python train.py --d_model=384 --n_kv_head=3 --head_dim=128 --d_mlp=1536 --vocab_size=8192 --activation="swiglu" --rope_base=500000.0 --tie_embeddings=true --parallel_block=false --init_std_down=0.0407 --weight_decay=0.0 --decay_fraction=1.0 --seq_len=1024 --z_loss=0.0001 --steps=10068
MLP neurons of a small language model. Each row is named by its layer, matrix (gate and up: input weights) and neuron, and shows model dimensions 256-383. Each number is 500 + 25 x the weight over its row's rms, rounded and kept within 0 to 999. Numbers have three digits each. A neuron's up and down rows have the sign that makes its largest values positive.
A block is one neuron, or neurons of one layer that tend to fire together. Before each block is what it responds to, as a language model described it from the Wikipedia text at the highest values.

Responds to: Word-start fragments
L5.gate264:488514467499520516519470502496494509493498502484525520487471487505439489460528503458550503570531474505493477528497527503504463514476508469515516447538469459497532519465466502510525525505489515493492471523501524496486504459499476518486492501485523505518571498514453515521483488505469502478515521480520430472508481467497481511513428551530525489495508495534556533535489513489537531513498
L5.up264:457497483547520518471485495498528468463513492523479488518512501505464521484486491565508496477474478513542519477503467501525516525518481586451449478472511535526490474508515466499499511518498483503528502460485516488536485484508497523518498489539523485504502504514521480511526476511531479503486519550469525511516457520498547517484574472461513499488522503433469516501515489490497421497506
L5.gate555:463500533531482478496501510530498486523473496494497487476494461531512519524538486506505503485491466503506475491494489521490527525482515514502511507464480501478512457524522488548528501487512523514480492506444469492469477483469471497460501496501495518481501537520435468519515521505531471518481469526523499483506487465514522516512466512509519531479520524510498506539508521508444517493522
L5.up555:471512475497529470497441511490480475504515456500513518500507440495456486530479463534474507535513538520485500434506467516531511462481491436495498468513444472508472504493510503473409445499468518482511472467494498502508499543465557500485547549495490513521488475524496460509489530495483478511535513495517454519477514537513482505490504494483495504512492512525497463486480538499519531505470
L5.gate601:502497501479532492466476475496524498532515518521489504526486501483509543492514533513519464544515492516482542498502514522485511491519471443521503498496463531518496526437505502480540495496512477513464464479491457480498491488491513474485527471500475492554458491462499550517470492482501503497546534509521493559461474505526518500502472586515503500477490481522491506535529507507541443513469
L5.up601:497481514425507553524464506478513475506524525513461483502498502479460490489476489515477532512484541523562504506507504494479504510500490501435526522527478508510497507467501467519521531537462533515509537508464503494517492522525515496492509456513488522491484532487461461510537469500478505483508479512483503513480498485528512499497490492446481511473471479453467427511503470506420535493496
L5.gate663:526515561490510500522503461487484486533507496495499489532515466461519445488509463492484517476521500469492541478485449567499481502508465489438440466458474531522479483492490548484533518527482517494478450486475493557482465498530517500547502536490485504547443473516523494503452447479493499502505493529501514465502531462491492496534487505512531508480493539496468485537529510503519478521518
L5.up663:531474477517456531523488518537507510488468490502461507487455471474520489497520512489500490511508458481491499512484506560519545491546472478506445469487470513517486497477494503490460498500488485496499462524472490480523506516523513548508469511501484562478522440496487529512467486461472507516532465494527502511549520476508509484498488502517531479520440505511538494538477504492511507486516
L5.gate1159:501498488479507500519469491497524498492439460504509515468526510538485486496523529512526490550509491490535488511505488505509533466423501497507489508497474483505494515524535464509507496514483503508461467514485532483448493492489463524420530543486484511466486544501447450537487552478522462448511554460552465480501497500525525520513457506489481529559514563461538503491498515523533503500526
L5.up1159:500518513532529511470466480501507496476522502513484483492511527490511495440481498511496483493522467473503489446511467491490506495560486486464485511476531516501513517503479520508478486501513504486500467506434502494494518491533515505517463507490507516494549481536461486468504476541521478477450486486528520500509528528514487490478546490472518500484481462510449529508517505466508454482521
L5.gate1265:533503546533495506479471486482524519542492527526505471528541474516488470536486510527484508517553495497452499503514509467588458519515518453486506455487497505494495480483497459465492526522453508491467497499462492483512489516539489494487498487461517490509469466484493464469522443477474452505483493510499475494472444474479492493515464510503514495512536474490486494513520514469492470490525
L5.up1265:515502531533513489556499561549518516507514496496492469532543498493466506501494542520459527529548476526460461498502508515525489525508497513441495473507541496507510472494475533521478535488455526552483524534505499515496485484525516507512507489520497509506491492538501482492528476500500542533530542477515499442507497482501514494501511474471520514441538499502530470491496529530534482514503
L5.gate1442:495487496443544529455465538529509499487505532523561532518492502494497522512489522502499514474516479504532549443522516498516447514532495484481555492478523519496492514496491512455466547468531492501501523498481484463495492514514483485525488486500510504499469479533482515558514497519535487485485500460474484432506474516519486500509492493492512477520484485499508482534475516492494496489471
L5.up1442:479498492467566494484502480489507528521539524505478505528477498471523458508482488485480453523528464440493516475483469523494486510490440497470494498516499524505481483510563464545501494496522455490485516516528502491525525476508477496534490515467497546447471460519498516548476493523484490460519503482506491507541468488458527504499487495526498477554466495507519525514508509485532486521507
L5.gate1522:471527515530495497494495523508479504515483528480490505515510529466472503482502495521477526517472502537542487508492496444474512468497506458498517486496490500492511495499501542504524503483495483515503503490452519497482454526522545481516515490480463476510498540517528484509471526525535492474422522468506471477508514499523529488517475508481498527506560526532519546476467471526496505520522
L5.up1522:464500507485503512483466489479502482514546520487546502479480489519497486512449502463472488571533471506472464518507493451487495483494460476500510482508477474497430475512479437482442470489498498525492490517475487490464498457461503503507531476490516528484482509488485489466496535537489516500480479511563507510521508497490512473516515533507465485565502495481516537520484516448530477542514

Responds to: Place names as location
L4.gate25:505524513526520483511517479502487484458490483520491487525459444500503508518515477512514525452556505493486516471535525511488517450544491574450536467488465456515534499448454457476509495522469488528465502488508447494525476476514492549518515489509507500548502496475440468512525491475489486499485495518499454489463476562510513500501480547544463516476551541529496509549481496464487508482498
L4.up25:504498479514516512478490477499460507483495500543491495478496461499522497524553535532482518491467534528466506529507477491445497510480519526475526517500499496523543520465553507489463497463499464467454452507473503490475498483522505486531474491568491478530490496528496516529469508455505497492491486479464517516495492490504512523495470497556466471495483550544518488497496484463513516483476
L4.gate228:480541524511484531489470497487474481451566465482495497484494524523478477473484505486491495465479500552488539465499515513499504489475480531447490499517508475528488493566496486498492502462453512491472528507486483535513487489552509479467446498511463513507538487485484478530484497497519471508508557488475471529469518505530524489538504523511484507470528521527533485488497482453494469481538
L4.up228:467492489502532534466455478490451551511476470487506487504472480510519500496473523483484508469492474457492512456475519468524528495457464493470483477472527523533494457492526484512479456528501536494510503533480480476499483538512453473474513488523469511548455531492487495562518483502464530479505512507501501505513499512487473486450501477396484537477450488493501511498538488510498495504480
L4.gate384:481490496516529497433494524529539521511531517497489519514500498537468484478482472524544477500521492475495522504482520497519511497507489482491431497435502507507518494494486539533518488470485465534477493471455510504522482518487526483526493487503495530486517469514501487572487509513495473510468478509478501470514502471506514536478482518520470496457482485479488481521538512541499482501464
L4.up384:518466482472528498513518542487466492538492537449524500472451512494535513543563519500458537475497496502488486500526494470462558495475497498509537554544488478523451500488510515501498500468552541531516475472543464534507511458520487464452494501486522519527495498434489489473478457451496526511545497530528465541534521541489468540500492479477511545505462488514480533545490471515487524507527
L4.gate415:484532527508508469503480484491523546508435485467523499488496499478508530523539472498451514523456482518466497507489463526492518490504518521495517507494503467502527518509476509513505479470540537480478524501521485492507476492560524508471474523561506503484517473461486506524508489508508526486487506477472449539486520467510478505533483485490519539516486541559542484510465484487538496527535
L4.up415:502448485526484521513471478513487487500499584523497554492513538471473468479509461507479494501493485542520467510498458535501495486484466503475538492530459498480497536509524522481536450486533523518495487525486514441482459471507548473536483495499498517491458494481528507529486497453493498565450469507473502500525518538484449478502494489492510490499479488482491529506498502575480487492524
L4.gate953:498487540487493501504483486497494492469509512456522484506476493446529480493496515566502505472534472455526512462545490451494439511488453502448492470487481508511490480507489526506522487486475495508474477493529460489510483523494457477498549493553492495521462513495518475470454506495489495528461499478505461457492465503499491523505483523505471500505524495526477498530530491502487540523494
L4.up953:521481503533483512522468513505497490509509510477501473516459504476520479503475512552487514472534493515512494471564469483512479511501431520425480503469472474504507462525440527488537490486480499522482502517497474484492497516518478491512526489519467507531464508502504490489466491505505480511451522478478482444494486497524499529511504545493484501488535481528480490546513499490482499538463
L4.gate1086:456492502523526524482533479433508516513505449534514502469526504520473481491488466495538477462481512484496539468514486517502518471529490463467499483495539495506454464478507526481521498497501518494455489510494468496525468515554489522551508512489510486505509486530508503469520481539503447530448526453474523479485510460517476523540462482473487526472482509505466474557503488496504556462480
L4.up1086:485496524517522473507460465470488514442485469517496484496541486492521505494512486486521480486493537529473505469513512489496528490440484512512476477433538503528447487479479515521556507445509528511499472485484499513525510519522482531493513498539538500454488493522449475485493487513536528546520511523524545480486536497532480517500517491524478502456470511498499489471523474508429506559530
L4.gate1156:479517540519499469499429490480496467462483518473505537488499493531465490517526494519493489476506511464470490438505537496449491515501458584490512522476512494525522504476524543550496519478471533537405503516493528514531477487539482463481456483516470516485462476493502484513512509538481490479505469499519512498495520497467518500548489480556471477513567474515488514538513497525515496496475
L4.up1156:517501473508455497493506483516487495445516450500522495525488506509539513484481476497515555504504524468476520478474478454507481457495510494464521528568495508467491451520510489523521496485530498503548489495475520472488467472502514538491520501473478510514505500492521487516479503442518517486509501486478486480502555559493494509491511510472498516487520523546496491467517499462455528508566
L4.gate1387:502504514503510460531466481493511571496475523588499531459519458467514503533510532543495489475538531478511537468512513485523525509529491507490520456463489495464488556475521508504499536470494495522470502480504513513506478525519492506510534506514509485515474500488520498553495501495515476519470479507542514485501471505521521483527483511497456492509523495545491480498482476512489522506488
L4.up1387:524501486524485487512498509499512519447496530473493480522481504472492475489479468454490529527479456553530488525557469504490444478509511452483454477539522502520520538545447518479498508512468460522496522490581469446535473542526503477517461528508535518474451486457485492563517471477463517494479544485509462505456503557513495499510512515495514493502508518532508505525468477541477467458523

Responds to: Adverb endings and qualifiers
L5.gate84:476477546532552499477491474460524508540474516490506493456548490510532471523524505466470498519511482524502513490512530500473482519530484481465479472518501483501456503484494534527508494477428492507509509525546511513497507533461507526479541495513489512516502473497479484501516505497458471536466509511512477474484481494518518520535497518445471531487446489520469476538500499514522508554487
L5.up84:487477534502534520499471515545493476458467492472504499547464507537570545508548472487522504482514487492508520496478542515470463487509465556502434514503494550510448501505486532488464454503465468468482468496494536520455502490530482542485458530549512481522527556545506489494505478479476451540468511538512474484518457494483485520471513471495498505495490546507507535490494499520488479503482
L5.gate158:516476564530551496511465499507523500477541494491497504505533505486534505479502533538517539481545537489494537483476469441517505513494499515514467483507434476477502516483481545546495459523454488521516471526451499478496529502496575549530498453482487463488503489444505517507504515495478471488529466482499535491500537518508528476503491517507498493508461506488524472552493495529529519543409
L5.up158:513472555500486502451486492527492489509533496491499500484493507497510497493466511510545486499489495524493508434506497477471545503519527510491486454534470486525498472490517504502507515562491450460496496548488533536516510507485527514510498515555468479513492534474493496437504516506498495510504507556532516475500522481530465523511492476469525477529428499488527507479507491472502505526472
L5.gate181:511568561514505517490527537473480493492501515504492506491511515508506520510535515531472525497525496522524492514483499446519482496511454433527510485527497471493514502523536497494531544499525492518499480526468515485525488511524519511508516492523493509487513486534492487509498478485507465494487485526546496486552514515516515506501488546519485516508461521509515470470477458477506513512467
L5.up181:441539489529533506483483516517487515491514489513485510457503537491532547527546503494485512514493544484503496511500527456502503496473475508510479518490511498540477505495516510494489493473505485572511468509489462473486527493456510513468500502502492466513514505502510496504501470465472505491509489489495496474528506533480462513488501538458513533469491513490522461473505446495479567487486
L5.gate217:475531519462525477475459469496509474492463491493461503468522490440501467521497493514478510490519498493473444489526465444482516465468497499507505520477468531491475474474492482518547501505463471492506489497476502471496491481496531494510472488544516506455512461494536488489504514502517465448497523508480500535520517478504511502508497495430523522488532439491520522454526501473494490511491
L5.up217:501489507530537487504479503483517508510502447502502512498485558517525512455514487521467508479542493464476459452496475475540481522517494495492468491494512487499540504440527497473477504547483484507512501482514493506525480527498447530479469511470485472512536499466473486511515495491478548500465438492532519498499481451539529492524482525481518509483503495512466473471531508523488459458487
L5.gate694:490489525543514499476521487505512516502458460533516470496514517508530515484467445488515505488511503505475468478479547487513483502509488502446474539468483477475469486484521508487514510526422513502508498509504503533485527470492463520545511504461474474495519517490467475440520522536492500510477526490519485437538497526504527482528492480452508466512469449496472494512506503508520449519495
L5.up694:457516472504480525488511494500511484525475510523464528526513504461519483493505536494463521453497475521510446493533540521479515478511527472482547513457500489528489498545528464468514511485505544503488465516480527503472462479502494444486493517478519496464539473510497480497507508467505470515496512507500503478555493500535490510505484491491492492504475428482493527503503524510486528525550
L5.gate806:499477509508482544485495504474509501510491482491464498458542533475574484478526491549507496514557510502484492496471505509482498517469526492488465505468494487506473469496502541520487482530466477473508466493527496495519492483528548511535544483515495499511550489477516509482478511511527518522480508504497509497491518483449505504483492500488459542509481466452499515552472539519489503494478
L5.up806:502531523478510524517489468470498523513493529501512513506525469500542494489477517545477529469506476519515476468504463513478505491532474510496487508476536502490505530504526525569566482559490500492498492501543478498491511481514476468513528479513485473438503482488499491533480478476543489442480514517487517464529504547509525526526504473521545536491539479479473489482488489505492510461469
L5.gate895:506482521488516465532503493489453504501458465493510502523496486480517543462483525501507474459518517462506480465493467523508480512493523580516509537501480517478491455429490524540492476507459505512508509473463520489530528471502540506499492487565467510499500486517517511502482476513537511506478469458493448538500491493508491513482490460466512528521537490515508477486513484468506481488468
L5.up895:480473446497539501468482503508478526541534523463538501505507485489516471463473492476461527499497494463491498526496516499455488494543492507468517498503540504516497492499500505452460474504455451517497498483480525507518491472505524501488501472511520483512513496517486523499466518483432493538454477450499478475488477499517536463498495550485459516479457485481478528525541534511482478543460
L5.gate1084:494498523481518453463515513504499523530510477527515468467485529536542466472494472481503500490528482502515476500479502475529521472484532499495450483521444484507481488469497499458491439524492478541502477500490557467531519489483476481522453469514486450513497491498507529460472515481484530504447509453484501494492548478523530459492489521489524526480463513508492464495523494509486526494416
L5.up1084:485495453505507472487503574481529464471544506496505503503486474508482512492519513486473502462518524472533461501516457507533527442524503505454489521517469497516485469469508536502482455520495497509493459481546474512479494480493466535470473459511512496493516521528510505478527533496524508542471521456503514517548544512487505467498498500540541504510490472548448518481490507522483543517481

Responds to: Word-initial subword fragments
L4.gate196:493516496436495515476480464503545516480508473524459510443500531487506473518542509507474521483475513523530502481512460499544545494491475509478507495505441447462503485484491493492489540502486515520517493493475540493501499502488447490542516533512486476527543493490488493509510502471484491508448541479507477494514497489516459484524486549458523506489477428478494486503498473503546511509498
L4.up196:494523495514545472482526470471478457483526433501483521485456525517508486482492515519528440470463490554473509473474542505566536473467510532478507511488513480487558471521471533472479515500480518470502492508451503513491509492512480517507471513520538502522502490498504514462493494493499485522497546492510493494484477481503507491504505539483513524519523481496521545439503495481481513492509
L4.gate376:495509513494534521488541509539514479497524501492509477523500508469556505478518531525487495532501476472477462505492505511543487458555497463497468444496483521513489498471513512502521450503461468457491537513480520531456529548529521473509483522522522496507529487506528520450469495532508427487455490497476517477527509503554497502504465545460496545519436444504528495464494522476519474507465
L4.up376:526540540507480502504497475496474491495502509483512545511499483498486486504508479521487497531515516500508460539496514488493456467504473513505517465543476530505462578483510510507497538502446551533505446467452507475494502486506508452464535474498517520474473483495530500491528476524553457480515509462462484501479443499463490507541503519534480492503527491508490472536537524494523514519511
L4.gate712:468513535511524496541472498512476478426506497496490503440455474514458492520501484535469477527554445544473496471452526502527524497462523493480525509485464489517494490482476528465473546495529584479487446492501466523474500498541489528494516500511511501508513460443439504510499484448495503499530469497526543511471506509516488545536478497492529499516503477504528515525481506464503496463494
L4.up712:503521513519532478462485520486490520483499539527493530507457520501451470487505499515500458508507503502490500500456509560529539523528472517440460487506501509492497487482484487480470515494484509504478487537473486544464497485521513500498532498489514506490452473458457520525494492482545523532499480533509500479449514491570508512526493497502470499502499494484532489544501485489494480461452
L4.gate731:526441499489482497494506461488500488520466487516520473475500512502486479529520502472496513482517475512518491477482443524480510547508493497522517515504494533518546507483506533538538508530517500546494555483451500518530519495486496458479511485499494477498493505499486524462497528513505452495498511475508437515524484533510517501470485461495498488526483451499522491499498480516533448494505
L4.up731:458509479498449550483542512494536521458476476523488527482471490492450502469503474529522498526493464497491558511508500554514505490456516504510481510457436510517565521511519600485508497517513469483507515437482531518529460524512496532508519554494511551510525501529490479493473485503482507490518498486495493500467500501489478509460511495522489506507533483540519548497461547445487503521527
L4.gate1133:470498514533545464469461480494494505497520529542488443502509478528482505518545494538485512475477532522475544513445521492517515533468496489475557454484482528515517524537512525508491503467466479506471485479489449481488477500491518506496495478433503499533529479473496460550499495457507513480496470451538504463509554514529498481518483483537512525469495480488485488522496469528518462515473
L4.up1133:499477481462518495478475473515501515473479511465482474462504511467487510492519521467475519502500492544518500480536494504519482515507492528498490476539559496566487497438486506473508496478544498470494513489469508522497510498487478488509554463507537489550529465488524479497471485496508487504478487487512544484529471491533535480481498468519512503537431533435495525473522524461500482522436
L4.gate1189:503472567504534495513507518503506499521496510510507500486466507478527515542487525498495500515575541504451502462511559487497494522440515475495535523499467449481505496452536461507483494514522473496483535506519449520514511485496485496550560492518471497519504471462491495474474498452535484492461493449460491518443499517526488502476481500513470517532435489517484493486475511501512501466493
L4.up1189:471510477536488478510502543469498499457508491487462492516515498506476447487460460495482510493516512470447510492507524519497505535508476543535461490486496493527512485479500464486470504517493556512497505465520508555529449465496483505540483491488492524504514490446482518460490521494554485485458522489507480527462488502534541486495506517494480524518520441449495527509515496480494493454500
L4.gate1430:478504463513534504500507528469505500516555530494493514455449489501474463548504485485514484514510479486505591501497484511533524513527497490498507491529522481537484498490501525498475527487479523492486498500531511542522491527566532472540468480476506490503475489496471458496492496530493449514521503509491508452477513515504478503480475537505486530508457469450539489510482496513486478554480
L4.up1430:498484469499503502507460500499481484508523513537525484512476464500451472459483486447499485497504487492498532499500470454540456473516488481473453505548510466530507483477525488454471525472456538490501497466526479506469487536533555491538542455512552493462507494480498467474513496497492482505514454490505489491460441521502515505470484449501507496490490516466507524506499504505500502541439
L4.gate1447:449492524533541506500510493498488474503516496480495511510476520536457512485530520492507539516531486506455491482502503481518518488463479514458483462500481514482488476520506508531483522469479509490484470469473496474459503532513532510486511466507493500525473503470500450511475494459496491440475473469511444480440540513533490495498480510491508499528499499493534539523527529514519528501479
L4.up1447:475534521517518491491467524489495492481502532507507462496461507484480513500513520525476507530553483493490446503469496478495497468504493491526495502500440456490493503478523505479450516503488510473499470493497531464507494512501476548490521459412505509517442503457499474478464512520511460527511487514501480473506462513492492494478495500498463522542493499456528525525515505527506512522527

Responds to: Place and date names
L2.gate901:479485445493509474459521504494446522519506553472498492497489493501441457504551506491525503497491513519511464525491475496469529524502460487508460521506472490519489514505461494519498540483519522514466503508528504530509478508508517447504486523495527520529475510507480427547487514523492510512492492509537454500499477494458467485481483537483491530463498519529465498489550476510528492461481
L2.up901:468510481518499481483489489505512501448479572510461484499472517531476515545496483529521494497552504548543507503508498535479531481497491481445464519519493518482474501506486504501491497485527478502517523504463499490499508459473500491565482498520512494548513479491520473482499464484491492486521422523518438500483458517554510494488500475474507490493484544496499508496517476495480485480532

Responds to: Modal after subject
L4.gate580:486510499563520545490439462485487511466525540508483474464516487468514508484481515492512505504559519465502489523475500490473479480460520491458496453546502570521482497489498446493509464548459462530476503490502485501494528484488532543513508462518499474468487518462445525453523474502483488524474471496529475492490495454497481497550475478496473543497495499509501459537524472492489500525493
L4.up580:471487476561484544495443489482479519479532488479496491495525521461495496488481492508509504488541499499526507505475506496452491474438522502476477465520495541484484466503482451497508466540464483517495538507513497514489510498494491536507474472503491449443465519450465487484528464514467471548480480470507489465506497483498511508515485476488479535474488505526510469472538487517513498501529
L4.gate849:522495522519447519535500481467489472519504493504508497477519483488553457521516512497498488493522515471455516482518499478478504486488536542532493543415518445474505482489513504495488511489487529501510494494491528491491497485501493531556466510476478464534496507497487471494520496510506495519485490475511476507502482475481433493527476535522482500505466539499501519514505451496513529459511
L4.up849:526487564503494490456486501501495495505513521483484502474514509540512470505486515516478523497453470484474533482517485480521534541557472515494455486500515494497504480474521495527510513507474454516500499463451500503487478501500463481515526476516470512506522442478516493494541490471515548490470522482471501519464506535537484501481508473511547516523463526518472468543541478531548509451454
L4.gate1046:493478532496503477491457456516513459520499515499521504446523495525507490539550484501498496503490438498520487458534466465485474516513486473513462518511505498507510478489448457518485460483476504484543557517525502506489530555495496502515481488514471498454453495476474497551497493499516527514502531488508484477424474500511501488510520519480501506486508450519505506469496512516507496523487
L4.up1046:479473505483511514495536503515494501552527483514502476493490512525499532484483494449482504524528489492492446540499482496512514452492498551472485457444500517479482496464504537506520477506551529522494487477435511528491529545512517494495473511459465485529510484501486490522521497488554510523467522489466442542482474508460560524463509453497474492508477467493497486485482536493537474527470
L4.gate1148:476498500537492445504515530473521451510492486519469484521531527496523487515483483475499495464508519483489505465541513471476493468514493482501495477547538469461536491507514516502487468534482521500494511544505498509487487475472490520522485497451488523470511537475507507486543522546469461537427527496513506506539528503478497496532476524483497517537441513527515535471532497499492495505511
L4.up1148:510515495502527514468500476497523455458495509518507497485496521550545495470553473539497512518526497515475538514476522528482545474512455500472437500476516515487463470514479490517461487523489543500500538462475513536485507464489426448516450496524478481535470497506474495471485537505507506496470469474505498497508469490535544519492501410492513499518450553493498460486507512472559473477488
L4.gate1159:494486500497552516451482525511478518511493481493484504466508487513456485470530478468477492494526472536512460463503515497508553503487508497510510538548482496478542503465526490488483475550502506465484513515546501502472462513516472455495456485437492496453477493467508492518522495524469489518461543491505434489507543473526467515504478504479532520488487490511488529496536493525535503482460
L4.up1159:510523499512522488450480442491474514489497476497483474552532469477504520494508506489525480492514488478490500509482458507495456526551495480491506477515499481533483512475495503514450484519525498552489525495509495487509505493477554507450450527518507508494462500497492480474527512513509497536506489482522507514499498514518457539533498490511497469461535416458520499458469491517498520505479
L4.gate1180:455497500546555495486494466486480537483518483506463486461513514530502482539533490462517497504510513526509472457486535479487483450480528514532461515493532509500484504470497500476467482520510549471489500473494514505489503456501499479532546497453499496481485503502466492449504528513500506557460526450529499529494510519478480481532484485500506513532505486526489484490506498476512475520441
L4.up1180:489484474543554530476466483492466500480504505498510537480504514500478496516484493489488500501517493494520509516467542490522483467465574500473507526492548535487494498447519518530487535497511510458503490482517527506490499484521487507466488500490486499511453497485462528463503475494513507481501540487517479546514515494498490554516504475530510493478543524490497509524540514486473520513519
L4.gate1309:523524530476447516463499513489476496563489525498527497477505484539509515495478485493529483499511485503495522480472485506487489493416511517472520536482496459557479480497496511526540470473502474505494481487523512493489458459467498446523498498509480538456527530500483516514514457485512481443512487508449523505501511470521502526494459483476505519542492532499463493478528519562499482430463
L4.up1309:482488494474523497484487509497522565512470542490470501517530465468484513514457513476504521468493548490530440492505495498458489492506501490487515508464502470485469543492496496482504469508435522496494527497510509485490511481465511477534492476446526484538455491427494555476550480504518510503512499500475479537475493518500485510511508496486493515491493472530537457507494513496514526521423
L4.gate1423:543509521526517504516467473487505528459481498510489494444485535490500528483502495481473524535498498497490453521490490455531515525490516491503526491490519468492475496440474489484488479523504548506488487520533487539501531515505453490504487482500517546501479517488521504513502465471482556513486512481541492495515511505490483533553479512510523497518481506547496506478502509503468475546509
L4.up1423:477508515508484483456489532515535514511473485485504476470477472546524519522519486474480494512492504498468543497503493524534509495503527500503494504514492503462493506463519525519428523476525491520505540537487545518521527514525515498461487552508466491485423469493458461488535480562508523528516496499474495487509458502528513502459489489502541494506525545494467477522529469489489480455484

Responds to: Place names in locations
L5.gate205:455506485525476489532546476497517545483464538493499520453524511480470494499530527498487529520514480536512529461508479498504506515465541482508481461520485476515471509531511498487516560522523477502484468520457520481494470509540500523502494473501521482522516508509490463472541530453500487485492481557491460462536490478475476521533460516490502528497481492479455493479456505510447498507526
L5.up205:476529552510541491504550498453504493489535511520457504487520547504511517516483545521514540530514564542506512443443504500436545465551516486486517496512521487499518470487490477536517553518447477484489485516502486509506496511520520484490508508496513498465464494497497487498528509511500514497513469481495510493486503508484479473497506524523472497544509539479481488528449473486511489484485
L5.gate416:520491509497519472478498468479499519491501524499526525481476464474498515541515506508500502535545508522495462482520446541488468476432475481506483552506468528507482502492497520535592492494526532540457492483474467529496529486515542476521522458487475515503476485537505463478501499506490513508501464484497509538487505479512478481528476480504526502521507542516505507508446503468446541497518
L5.up416:465515476483505484508516483502507544528499515471445515495514504504482479522515497496517517519524526526517515499534399497504456493494460478531485482522518492524547483534525496551550506503532478524462493510489464483495506470542551473541487463486510473463494485468492490507526490506517531475512500500450490528500514528554495474561492533507529496498518504528470492505481496506429519482571
L5.gate552:516481490437524477459532460472499540507532529505518502456502491496485465524488518504485490529513538533491488472521503471484497513487467473481541500503506482527483523483523499505538483485494484474453492484474481513547488536524511454526437479503528498514470440486489475483472480514450455518499516512526519481460488504525516517505478506512488450492479475539491457506484498484488478496513
L5.up552:472487489511506480493484481516478542513506510433532516491508537507497470499505530505502482508531513524489499444549506505500476488448467528474475502516484517561525508493495488506525495472511477486467523499487494493496489478498515451512497491494488487495486462500488501502500491501470475503519508467454481463514463539510492519565500502486464496530503440557474520558481479492531527477500
L5.gate559:454510494477505492498487475480558515518486547484525505486543469544498513530495506490519497458464509548503478503505523475487485476467473490505490516521514464495509520530476490508513483457524470559464479510478517526534504512517513461482458480517554495521477537477450518553495522482498475507504534484562498499489503531518517497529465525494467484519520547530493488472490479495538534514519
L5.up559:453524517472486517489513446495519543533466517457480518523498544489505469533497520507469501503514550540484482510535517501486472496519496487466471514547470497515527505507517487529531497514462498481503521525525490513498511537493449464485467453490527486464477470494479455529480462495546513477515536488516535477498512506511502526506491521491527444521493495492514508467522503496484443452520
L5.gate645:506466557487487502447494479495511446463563516463526490475491487510470468523510529509476492511519547527498495525496522505484505496479526454505468487479469491542523528495495490491547501476535499462491528483464484557499473511504520476517512486532472520547499491508474509514532461471480469511536502463516460526449462479482484527508500515480485488534495516498491459506473495497498501513492
L5.up645:496501492514479516494501487503518504520529510498493516499500511513528496494523473538536509536513512502531474493487496502533487496459479467476465479466508530494511562479500491479527489462474446507499535557471493497462517446508496516534513502483524505517473459495495463476489461519503493495523482490527486478515475497456493460453499544479468497553512433517498454490495490502503480469510
L5.gate1109:492486513521487498447491478481527523502463536495468507536495551520503468469518544510496478500523511499486469459515494480488484534514439530494486498530492462535490487490514503526502468510474456489462512507461464516487495536532515492504464523503493514502513471511466518538491492532493434502470481515480434510480463525520480502512486495479515470484546487535480502532477483494494512484519
L5.up1109:511451478485515488507494476471489501524467495455483487512522506493485509478483514489465483509497473519516503491499472520483485511507501528491469507494483508495503502541546507502542492502524463455457514514423542499510469523483549479526468506531499481498517506531483510542528504514527471491501509509446478493502457491499461499470476495469491513508480492498526520529489486522497455484548
L5.gate1237:503530488475514459495548438496512492474517528517479492522484519481484508515540512536525496494525482508503503482528490495471521509467490484478488530478524497490456511498517543528557508502488513528495498497562521525502509509508516503541530483510501487475490474482476465556521501529510441467499490537490521481516522510504511479538488481538510481490463499503508503487485501511485463502573
L5.up1237:506495491519549490490536551462494520525493525512506467461449485488507502502473516482493496519490497469485469468503469514509517488481501494471555478486554517519464521508531513493520508537562496505505555519535486472501528504471519481544481490548519543497500478446476515512492516480503512497483506473498505482508507528500473539516493481491511522498450478509513497504479511527510449506500
L5.gate1409:502475473527488456489562497481503456506492511503512492465515509480465453543557514492510498523516484491498461519531497507549473514476554480493498486476492472534496524497483511458566510498518509520475531452436531506462498501523486497512487535511574493478475483509519479481507539518517483511545530533496480513519453490512530514517480498478518493504527498450499488512483541484477444518514
L5.up1409:497495513476491494471530490480533477519495510454459468515499484471500521535487482485506470461501506512493525545520463468519484454476472556515544495520491480518540494488514494513516555494503467502489504501509505446483515513514553531463460479528531527499485436514515527524505512443481514478557536495543465522503503472539459502509483498481497484533494503507489486508484502491529499510468

Responds to: Country and place names
L2.gate481:444496502464511488472489507514513525493500540547501454489476542501428482456492503506513479505558519467508425474514474563483532486534461480486514481504472523510496517490485510513504508495535505476476499499480512484454469558497502517524501482468471497496506502507494476485521519483534474515492495522521418494482483515546492503562510505488479534485515533486493456496478516500477507482488
L2.up481:503485413512502530444482490474480483523488493454462510427485504483494464547516511526504525529497488445473478478510480491529495524498504463481470497504472484520506539502499465489532504501479511485479519511482521475537498524496516476516511442480491484537493483487512513531501516517502521508529528533521502468514559542525482466470484501471488550525495489466506495503536485486488488519492

Responds to: Sentence-initial word
L2.gate1140:513497518501538483496518509496477497533508485484539471540508483461499511500525487459495481470509482526485435510496483529517525485493512516466484507524516500505501506470464516500495513479534484539478518482482484462493512539515521489510450508503501500538540535502508476530505425479481480441516497559519519481489521508435544506498486545534474524496495489482476502493493537532520519504503
L2.up1140:488508481465510486473488494494509490529514532497518484512510483506543537513513497514482495487491521475507490486508499470492448515536485508537502479483484511526535477488489490495471503520514464497505491493518504505487514429490557515463513535487470501507524488517438497473491492505538528491524517456444507489546476515497486547485516515513529483502510549493483508480512503476481439530474